From a checkpoint of a small transformer trained on Wikipedia: width 384, a variant of Muon for these matrices.
MLP neurons of a small language model. Each row is named by its layer, matrix (up: input weights) and neuron, and shows model dimensions 32-127. Each number is 500 + 50 x the weight over its row's rms, rounded and kept within 0 to 999. Numbers have three digits each.
A block is one neuron, or neurons of one layer that tend to fire together. After each block is what it responds to, as a language model described it from the Wikipedia text at the highest values.

L8.up319:550532401513451479493530457474498374617514473487441447511485504530591499479522607517545474451556446480500560547536594468525501485568496485532537523482463541486416508511359529493508514461434399456501494488553527409447495608492439531540483579582556454546558510682487397592566496581535552528
Name-completing word pieces. Final word pieces that complete a proper name split into several tokens, mostly people's first or last names in cast lists, rosters and tables, such as Mer-cy, Merv-yn, Gar-za, and middle initials like W.

L9.up228:545590471609589511445574442579536435540537568526491492458559474484529477500588526477487502543445494578502576545602503459585416538542505557488517574581418537567417522534449398507422504511472552502520518524435456563507512468476474518470530464543564573453495524488511443540547527532479455555
L9.up265:552510423546461452425481504452501551507481477520494527541522477491480420459496474525529568511434472471507554468585432544464455457446550501417551438458569464511432433522522441517429507514491589459452532518536554405494434518600456541444466473553529483543479432397562443440450512445554490530
L9.up295:438568442471525530474522412530469527442531529516425486469433473447445544490538550482499497495492525578488416546589546578495406440526519545509512500546598507478389504452469527449467502526574538492446490531488509501570560462430593549631555427469495527399544481592452485459528493537435559540
L9.up297:465511436504520510464507528473437500483552452428472579529499493433470483524578530603485454568484434536486457505575504489458512532547437452607562500561482450550395466546605468445552635440622474528473576449433525567518547550541503545536545450561460476504536537430512520495506408465486540490
L9.up313:463512455591514480416503475490584525475558507581540495553426567530555422585511514501501433496560531481527532461451633505516566482540420443507537465423458495577484514525488382570563530535444383524442586502562558485557557560508524458510574485495518519491411515471543536485529413601443572518
L9.up737:513546520509491471501546412464483475475481529497518504480481474469496440440508463496529437475512465563506486492547510513506500416525427545448480408514508515472365538509513575434623505477599444520502422450562482493545538511464612514535465544527474500481506501483480542463535484441582514566
L9.up962:519441486517450565581459399491409484529475501540455476489564485469532483523560461474501500567428522535415463562493538479538571489485395612467441561511470409554473420555574485455555493505462455482520438589432526577532467399538546416472426547505567542488499517467503516535586595529503465481
L9.up1050:512462522463530573477498530543491501503516515505434488496526440524535528459492530537461503548532551415492600502511444592469415504516424536404358486467448516529412480509531375472461583410481530489559529528534529537439421508461422497489550422519507534536476481457544495552471506519528432537
Mid-name word fragments. Word pieces inside or ending personal first names and other proper nouns, mostly in cast lists, tables and bios, e.g. Gust-av, Wilfr-id, Ot-to, and initial periods (J. R. R.).

L8.up1140:456518409465443426420506482534487580508512503489444451471502416599507522497449524614452499570545552589501480548467518484536533493504408430514465528558491523487550487451513548615549501474458458504522513513461577528499449536451496491480531589454451497521423461608518511430429464530582521480
Closing heading equals signs. The first = of the closing == or === after a Wikipedia section title, as in ==Critical reception==, ==Transport==, ===North America===; weakly also hyphens and word-final pieces such as distance-transitive and univers-ities.

L4.up351:504510507543470615495495489564444504503509512435563575471438517569561507563514601520497519536487542597489406550553545380442487466502508497464454442580481429476489500540476518523622475565464517493487561496526525502489477414552591464594561553501458494531443548495580457448505465460464465404
L4.up673:337526651509512503507465576519489427531483523482589474483538550507519569444506464629548536453499439479472510510498606472449491453485503519540480477526517531515496529379519521525488370442485449509508486481530520455557568432548480625569513465492519563509453490551556459456436418535487484493
L4.up737:454380472545458526471410513450500450528518476558495539580615444501513393515453518505446530506489515509525465500532572433513517408488550568471578499505470495497502433447487591420508453421480445460463466416532589484513471495525485452542478468515562590534532419522537494460459540431541486516
L4.up794:494434520476463545417516471441486510431572493476561564446516488425598407530520417538500642460557524457444427551505460540525416496461459544450471465529531598514453490517493446402525513476470511450447534550550471541547444439541548371514469611480463516494457469510573487550528432560466465499
L4.up850:505467493471467401481405495583527529488497540452646536514543505483507497490423608482510490487460555451512493563555514426558382445490417575482509512484427481580378521513571557581561537397525528468510538510540548584484532567604557543456509540490401491536455555561555474550464538644536518536
L4.up863:636559417481452497527489485543623428456494533526475555484597420529559420418539414542535517459447466448610548504501532476517445456470479557520493544426548545417446408489486492603571516504524575478484578482408416543564462457514506426493450590459400465580475558526464435524509500555472494490
L4.up977:554506409558469543541482523462531456544526476527500530465424473547400417445520466546390449490515421562566458477510439447540485549553526500520498444583479378463565590472536504506529409547600425453540525517459489504494493441635540539484423467533496556541559450486476452498514444487422543504
L4.up1014:518447531542515478506580472517539420524494520590474529482567463455515513458477526564525534567502542500548519410527608434497489455488522480491608530458545526467551471468573560588557450479652538500565482525469479436445389470518579465480446456495473462622500464556484530551517478545544604531
Reporting/speech verb endings. Reporting and communication verbs that introduce a claim or quote, often the final piece of a split word, such as indic-ates, stated, saying, claimed, critic-ized.

L4.up110:434435507603450572532503481463553533461552409517433533568551424622521556546514502555489514500418409502476493537495511594441480567537436514566494457538476485447513523536576459503556559531478434569536446447459513552497468454464538573432476452571468512460438477489592544429542505586539509408
L4.up243:559520548505501543542540496562422499459448529586508501488598515411508526463556477578484534458586523498531502513610533503531528520518541543470568436503591466486505448424487541524481504444425439542558544434564520605544435475511543424509507469495447442379463532492538485518561498473506508379
L4.up280:510548488410513581545577609409435458494470528487542486479476447438500591587512503558535508505452492494512601573512478455506529469527555532438551535431527421490482606480493422556508585531521476531481516472531475537465443439498436490474486525513550519478423563450446501463554450604481526503
L4.up745:413432464461575445526521538541428588429535443443390498498498578527499525518527490508517450513569478460498544550557435477552492516489461587493497549507494514476431547506517555462486514480548499484549616452533398570476488570490475456467469468542544604412463534558512519490541426452616492514
L4.up965:453494427505451481507417494578540566487413437563476380569520536386537496502550494515441463432543553481530580483551524573498502444467474426419529512623496465622527523414471534444488593366501449466481534463602576416605534463507569550558487545454555516546486569443491449590503575510402492496
L4.up1037:452541512505589485469577532472501522442511439493518521492557454519488505584443429513564481461463433518442500589444577492562430503546484518536467512445583513518536499496568522447505439471559554458392445511438586533480492458485485488462526561493505483435478488554588532383468457438467457467
L4.up1245:473526469574544497548504506623496349444497594485537559482543511454543548583500474568557546458546520428534390485445540569432539529468489517477505458446493527497462477484484495444481458539505625463490496482432473501609569483446479469425473510466481507481485490396573430473476494475513522566
L4.up1531:512517438499586513464448497500534519517531568530518540564456504461540482500426491485422400457511564465578545585507351492489448477534444574462530513569514550513447471420499554442502501599421395508486484409591516572554454487500495490454472474512523417547478553496521466473472571498414544550
Football career table slashes. The slash after the appearances count in footballer career lists (Team / 25 / (2)); weakly, scattered mid-name or mid-phrase tokens.

L9.up130:464426533415432486641522462531520508537540483413515482508558501512493609520464429467501559503401542409563553414527534495531504479440515524486478526528451536537447449519430480491451506334454519521546499541529573570498511449507562551521525454489512543476455543481551407505516523552499530485
L9.up280:421435527470454598466463501496609477445478394574455492376530446461451497479497475496487494487547500480626551558480477464519479452527412436487516625616568495459534468611494487548464495534534477489475430514580545456524451573551468487493531549534552483467393486487505518522493552492505533458
L9.up564:514526437477557466484420511495550484516471555470596480557425456521517494573501449453463493424542439573497615587516479498612534511477478473406514486628564497489543517564471585423519540518528416487633529467540471464509467446485566519472467442480536486485491530528481566532498511544419442518
L9.up598:472532495478560525506386575487497531593514646489537445541546514520523577471476497472477541490501446517575488503392583484515515523420521560537461481593396484494439476507472493521390581447593468550498551481532533550483541453528511524438550526510471548491521441449514455423528526428414536533
L9.up721:508397517515489458449382549382453476488446518594513458549526534523592559473500512479487530486508499568484549479525496469511570559392427454593536539595504481506455520547482532441460406548458446553449410532489469540522577528586516516500508445503459530499422596624471463540486546517543529552
L9.up1004:491516401522461550401466496546455479551484490509494491475508579527507541491384519391502475377471572520536428542436487566532536451627456548597559485570449543531526510487525570496545434472404518489476616495521482566547512501551518456506556602458529513530513493563494475480507434534503507561
L9.up1283:533516405450548564472479573557496509446546499512598463477462479596529514509499510585498492470475462564526580468502561478638504442463418534558506494473614321584549546609426532481552543522505582495513520510500471521585472491482519453466432421522484528524445551556498515568483552448450471506
L9.up1512:503515510481469531472517488448527626512499463492467489471449476514400507543564364462507564553456427546550548503473533472471656592457430441493517542457499510495640454512531379566426472434480570583565520468554579421554505506531479525439408486430568507479428498553544507527546529510476506520
Footballer stats goal parenthesis. Opening parenthesis before the goals count in footballer career lists like "Club (loan) / 12 / (0"; weaker on table separators and mid-word pieces.

L9.up361:499529465474582465531433479561497554526466478587466479505491511484488517534502330458582558421549507523516583574416470522452508561496520529493495449534359480496495521499510584493486387434550437612475490480511452440513558561508470491498456444457459523467442451515449482526529456546498456442
L9.up533:413416479463457515461588546545484534493534447455420544455589567428429515476469491530449513477529415440521486592436499541495559519427478463490605504464426483587521554555569636503515490504592566441554517431454542540510543454551499508556445460530458497509440484461513534450432527451461477533
L9.up615:463541507521442594551449510456484509476569597566526497519507498493413482465444539573516490586432570513454582441364568510476434483526536465545501520512475551441555473497491458479550469391421489471498532400425596608456467413553600509532561418568483511511485502504477457538482444456503485408
L9.up1029:480549493531473584507464487479436493458561452589475454526589539455559373549421539486551474495489482574460485587480422504521506497533527521519440503642361611520537443533514566427494528509500498451516514444482508494505456460495519498486495517581424559471477478518575446507469465457490499500
L9.up1031:472488557507487574495537523488519434491505443548622522536454477383459528490486523577470552526509658584417481478541575428512586538591612447556500563505499459490575549489574488405553460494627536419494525439497464507492530462402477610592606514477500548471519622517578536546489447566537626481
L9.up1296:421575576507494534375557452521547475485433556490467541494552462489512485503501538500509540536482403546523500533461474519492408553486527513537478378547467481487474476475417574445559470480489543526402564547348541495435445532475489504542515485520535549476444545523481538529453531491526418543
L9.up1379:476556581507479479430461453488515503531465564472482533533581515528498457593518473520405541464458512483450451540521492566502436653449528492518493511481591522460583540562504530391538495495434513537514423534517503431507465462475537506439468446513454542549452380534504480479487524434469431447
L9.up1380:437411524446476458415475493422591494457537495522486472510505586479477477414424545538567547539516556546434513543466468470533473536559468486613431606565552538530436557574539550541419445412478512497477495428498462595419520560449578524568479548412414486540490549465605476479478498486479466544
Quoted titles and contractions. Words inside quoted song titles, headings and quotations, e.g. 's in What's and It's, or for in Did It for the Girl; weaker on mid-word pieces in prose (w-ron-gly, ab-olis-hed).

L4.up100:436489450584497503498443562449615472540434644508508479506512485502567611427540379491402489535570518455479515500478507614584499525550557495451448457443533518578464424424507484469525514546503604455500577535551597424376438545487524442537463489493562459467549420452549545475440445537537407521
L4.up134:530478432593496528456505521411439584531504465452473601515566563559526520476533538488519495528491482555502418500530570460426546429482538470485491528444435493491474414522527481531661588508479604427429450523479524417480487528588581459480455457592491490544548633507478546448501439541509519599
L4.up164:445499503439494546513469509413541446514497555540576464442567440465501523526420508471506490435425457433525490500548469457542595506559602491516473532498476485582399496477475482454551511463532423530470532545451398509503509530519561459455525466543620599537579485568431484536487448526517444402
L4.up165:649448499473535471464469514499500439550574595417458491503527415524551478485592566538504520591473424490477518501628527499549521563572482540467548483479412522457446552473478574541441517461505452476499495489589474413517582504536514528506487425496530471527486573512487480560413516496550524608
L4.up435:556513503453444597449513479374430469493530554505481445523440396529540498518567411469466507539494404426441507469549488449519534476433514614534554488504557506501543563489483507475466526469584439408531574501481562594427471520521519448468510412496560431526406488587489514575521566540455532415
L4.up589:507505592439508456477504519446574440543479497429485491514469508432436535511618476446449471464472384403479496500550551466542543439615556463442475493555459486489503542597479501500489514504448544428485474467512462485478518491568484424541423498436406517452464568455526562549456497512483513545
L4.up717:528559489491453539460522558393459478496505573505498553416461547467539558429521578380487500538396482493446513532524491546480520506521501503553546575613605455445557453515384547459461565505447582470394458535501603458503549453424538562539506419518513500505491524458505447455495528474522464534
L4.up784:554531484455460479523504472507532509521495475536487586485440499459564646572514487506457434459427477361502549423526406460533466502442492496544463530486523434430497473460481513461541470542572436359416411521547637548518519625523490490479428384542615462517428529436488529461504460577541510463
Word-completing suffix pieces. Final suffix tokens that complete a word split into several pieces, mostly -ion/-ation, also -ed, -ing, -ies, e.g. destruct-ion, decl-ined, explo-ration.

L9.up46:549423497568419526578509445448555498451558450548471489433447454440522562401595497476420559604582493535436446515511515537448463559521524424545530523536540585505459514574539479503542513449543438438517549578443511535520531509473466500476406519525505434560581450490571500618423463457420555512
L9.up258:496456472481479382471499578440557517414410562562474526564576508512534512522534509543539470415573466455462544516507566451460581495504458423521626535583508566546478530523486505493550485435536519521584443413465439547444530495403444513558486512589463501584485472469451481418412549496495558479
L9.up638:489447481524547473501485530436568421586519506592491516543548548624476443392427576531528507442563478446415522557530479566493555547469506498429501543517506578431440512593479540429572439452529468480466538595495480515503561527423462509481479513461408546567488528572529508548474513471541499534
L9.up798:466452499488543454563584484388558564386450503557485522533529491598576509464500546404500399521481551539511556540541549466513475427436490431462487547531464462483577449419532496473469482646529460531452526466521485527511520503497383450545511588574497514500515515480609482487431473392555525489
L9.up1044:431504509440474493506402478493515463527553394523501517387450535374500479530491567496375604529462536457567397392476539490357407464515439558451512445560482557490540496513488522494558452380467459509396537522568475523466511588575534502440478414531483460511514476522622625467450493518566591491
L9.up1115:525461540478471530535462516503530511506482483547542490458500537509463458443467527561493424475488561464555573518391534545500506583415469520509553545530472551592437537561501540538491491584451531521518403561521489601554429503447480499469374608521400481524483518470521462457581530568477514420
L9.up1181:487573494484471536510473549419498434518493514487544469515473421616576481418514431461533455556450539537541523572429520493456466514459554430499543505489501586428449448493486485484457517494510520483463496501527584451465548595521407503476504492465393431475538490475578503454507449486503540552
L9.up1429:396548469487561527547429436523496504485481552560471523447526495618477464592543446500554426552582525490483419597508500570476517464448537504544504499545403367500486507403453490440541427550460498480570584525500466429483510500504429416448490544506442588545515506570475495478499531515574550485
Word-final suffix pieces. The final piece of a multi-token word, often an abstract noun suffix like -ion, -ance, -ity, as in destruct-ion, stora-ge, fidelit-y.

L8.up313:519451521526484629458458520475501518466589534533523520443470467485540502529503512463494555475418450560493469551484522477548554462495507534516463458444580467458440563549457584379547610520533561430661513516438517523506416542577521409523564547575469559495431580470514483549487507527527517502
Main action verbs. Main verb of a clause, often its inflectional ending, right after a subject, in plot summaries and histories, such as leaves, fought, occupied, ren-ted.

L8.up1112:550452558554463427466483550392557388456506598464385476534506449493490505482494499517478506527513437508485516489455492419577454439594460531573547434547552477534514532508537499476569459503575496476467517524559513467499507385528517487583492423469444477468439554480516599540519429522580449497
Word-completion pieces. Subword pieces that finish a split word: contraction endings after apostrophes (it's, I'll, Goin'), -ly adverb endings (supposedly, really), mid-word pieces (mistakes, stretch).

L9.up275:542516512534526629488591518506533419563592512552490483495469549502533540572523556516475555516582482559536436445534487501518572451514423449532502457453482545518463495550505521519481498469481484570462418486559517518487474479512490467575464566584482505534420546488423538497460531488418498521
L9.up730:551558468509497571460447422550512502482515463512478457452524561469452530502548511514492472485548473530538553524491507520513522532509413523484465508515531485529514510520467419550652614431502416553447472559522503591536473463472498568560442517486542563514585540481557435396515558560566448448
L9.up790:574454457510534529509491564506550495497496485554587529437467466488519578465397477552501421489504493448518450456567502497527494634514560569471569499595410532465482493470410531552407429496411455510553477463501496455430443486580497507507555532436449572461453494621512441513606520583438613418
L9.up942:522491488480515589537459480409515521418536557614500483488520454514510483483501429451486444456487531543493553520487534561502508523472508447458557546461356443485545502484429483466438570488521464601487551507540443557514460418519498463528537484573642476542472415555455549510514629494454510475
L9.up958:491560526521483487478548489542485445577533536574483543514468549484476452477397556409472526406595532447492538521463508446484467541472492514443485504550528575537553534520456562461423500491445580465378493514483558538449518453467581583476401466497488479512490488449508463477503538498500522489
L9.up1204:541499497513442598475488553553472479542453408449475465406491461544578513434587529468501529470630527540503559461491527504474467533597507474428526499552460540544480509599546498543460542564410474558416590403488501530507503444470439507453448447408536394494536458446533376386479461527508540510
L9.up1345:532501449475500437373488473564566437528582482559439510508485450387536513492619499478547512458587449480517602552507510458520471521427571557522538493532512576489483560465467461583423438513469439561448470490499508433554496410498500499499436474587530487493512515510492422463494453467561415440
L9.up1483:529540574454520532493418477488442524605477519564503538492521504488622389460486544467398496466565554472551515491543443481534546493504559548527486519552487553582545430470402413528530428485478467540464521521596576490464422472427462552490483551584552561462543533422509473513540598554524553427
Word-final subword pieces. Last fragment that completes a word split into several tokens, mostly proper names such as places, clubs and surnames (Middlesbro-ugh, Colches-ter, Aberde-en), also common words (poult-ry, vood-oo).

L8.up1283:518461382486470547446374530426619481441448439560411517507538584519488540540463625542542494505432494506495501506546415440573507553572535472489476548465489540560511549576462546456447524470475480533485434508480504538494676467474514436502485467392437596532527599492515483514524455520474535532
Mid-word pieces and table delimiters. Word-internal fragments of split words (pro-du-cer, under-ly-ing, re-acc-red-itation) and delimiters in structured lists, like "(" before goal counts in footballer career tables or "|" in markdown tables.

L9.up27:556489455459549546462500498478467508517421520492456580543508548435432487493546509464397514562466417497486470503507580478516493515505572449451532497561516503549534506445503553517557567556442411561521593434553576500560460555595431534553500573444518464480433534552478552421510476430463491496
L9.up278:518461518507419431546491518417525500501562550503438476493508546446466559560526443483489452611440489435500487443614536521529501511457447480497553498424527533474501441392587553482511522530516527441511537475544573555562415577451501461508495638583478382464519428484430474453491478572465536457
L9.up348:557569509507435524449499575552466491407502506433444542440497562421430491506490509438493468426508544572459407455489530505609464566496536521505492605487511546468513517440437491468527450543461541617424588472572547469368608594541535395529463557519495581520450520530416448561508570494450522523
L9.up893:507457505503478446556523563509591540546471613457531511476506435493541541546574490474516525505529531508435524552536524407424490483572606468519449493510459540456589426478495555553495504588570521404519465650478481467503534463447445463503471562548420422460517433501509512477561520410511539387
L9.up1185:550553540520443504544455457585450490502479529486431518429536521479580522449462515498411495555379527523514482548398487481450425495594512375474512440541528589452458453501578514487533564510586494535478447542436468638492508367434575558603497561463539446381455430467475479477578486545490404337
L9.up1401:497517494492394509475518436492467495461552572585557464461506516596507435595546430538563488420417552520530562478550559479498524434421497566450471429560535523507504533518584459484508484516492582581448601512481586520446469462498536548572453478564526498481387631514470512575565548483506412427
L9.up1508:419430516569500549509471452533595494516459439535503534449449492551518447546503595434507451501420537512478444601490498495506414478539545563447460498553491558551457491521616566487506542401534504527460538460489458552468528532514447500469522491506474456451427546516612571554529408518579503538
L9.up1509:426540572475558517562510462527482474514503456479493428449508493509537481501485495497520434480492452468570466552501579516487540498512481509480597558493460514460524506578538536435576441541476548502488551515612593482418439467471515461537450493611573522443419527536490546491571508574531412515
Closing heading equals signs. The "=" tokens that close a wiki-markup section heading after its title, as in "== Biography ==" and "=== League table ===".

L8.up270:493480518485544509497507576450522476460563468586536530416490479495475507565525599497550542649529547487459511564600544536576470524484478436499417496527425526554516481441487444459480515477517431535541476425532525477558477454493464475507500517497586503453476490556469622479417477518543501508
Word-final suffix pieces. Final subword pieces that finish a multi-token word, often derivational suffixes such as economi-st, psychomet-ric, retrie-val, account-ancy.

L9.up66:562485538447507580526445494532455460557518465457531517507491558520470473498387490611461488509405496471472370450468515555518566585537486479530493522420485423538539506541465455451521558448467453434411474456487520468572456467560531502494523540542574453501426535460565558484488393528483525563
L9.up183:478607467444520522479468560559480471529446460457354496524458498520506532440522560588518413533464427530488514436546464509424499457563469549503543511574448483456518534459446503475483539383487481444501488364385570492473460510570547472510482558442496494425550511504607451494507524627557508525
L9.up216:463570514520520497505451392455460486602511439558501488524418544430507495431486536461432515465541526455469424523573452490497524503445507484528514496486499538441478512530493499515474482507525527450513563501426440590457486516569500482577582513421521479408523477545542559491485511564459568614
L9.up440:410541510478521619524438448467380495513515538422540538501534528498527493508507550527584490466495555421488425447548548537575507388564482446550490448543442528513473499474520526455526424436448453502478469481493501562494494429533581551616512453466561494501443496497453520542399558561532567539
L9.up535:406497558457482527416451419546449476525530501611569562468403465501498459578487474458491597474409471433497542537519487512514469458430533579522530584482502377580488524459433467356569480478534538438554446548473397509441530446576492457490461439563471531401499578406612532462488518484476511534
L9.up844:420529557520575536457495474482438496479522579528573486510499520502476457545551524512520491495440462452518515482456510470438505423499506463529516554479544443573589429470518565527515534446555555560511502508504441549473448539556517517496489399520433501493525486441561420492438486453517543533
L9.up1014:369444431473457534539527488373384449511502478577418419438501497467490527597503604542544555591446483521493487568533496487494533419454528613508466440455531424468416487499511474458473483557390469530574476522466433490493382520503485593572464488459563494478426488443509458487508514504568509582
L9.up1419:566468506490527514464470487446435457466423447542510524556548558521439513570481506572437490488510481500494396538484586562469535429567469517479531456445503516445392573548444493536418601472516471492520562379540481499488497512554509424520516416511515510511498401396489523466419491508494539594
Verb endings awaiting complements. Final pieces of verbs, mostly mental, fear or speech verbs, or their linking prepositions, just before an object or clause follows: believ-ing, fear-ed, tricks into, interested in.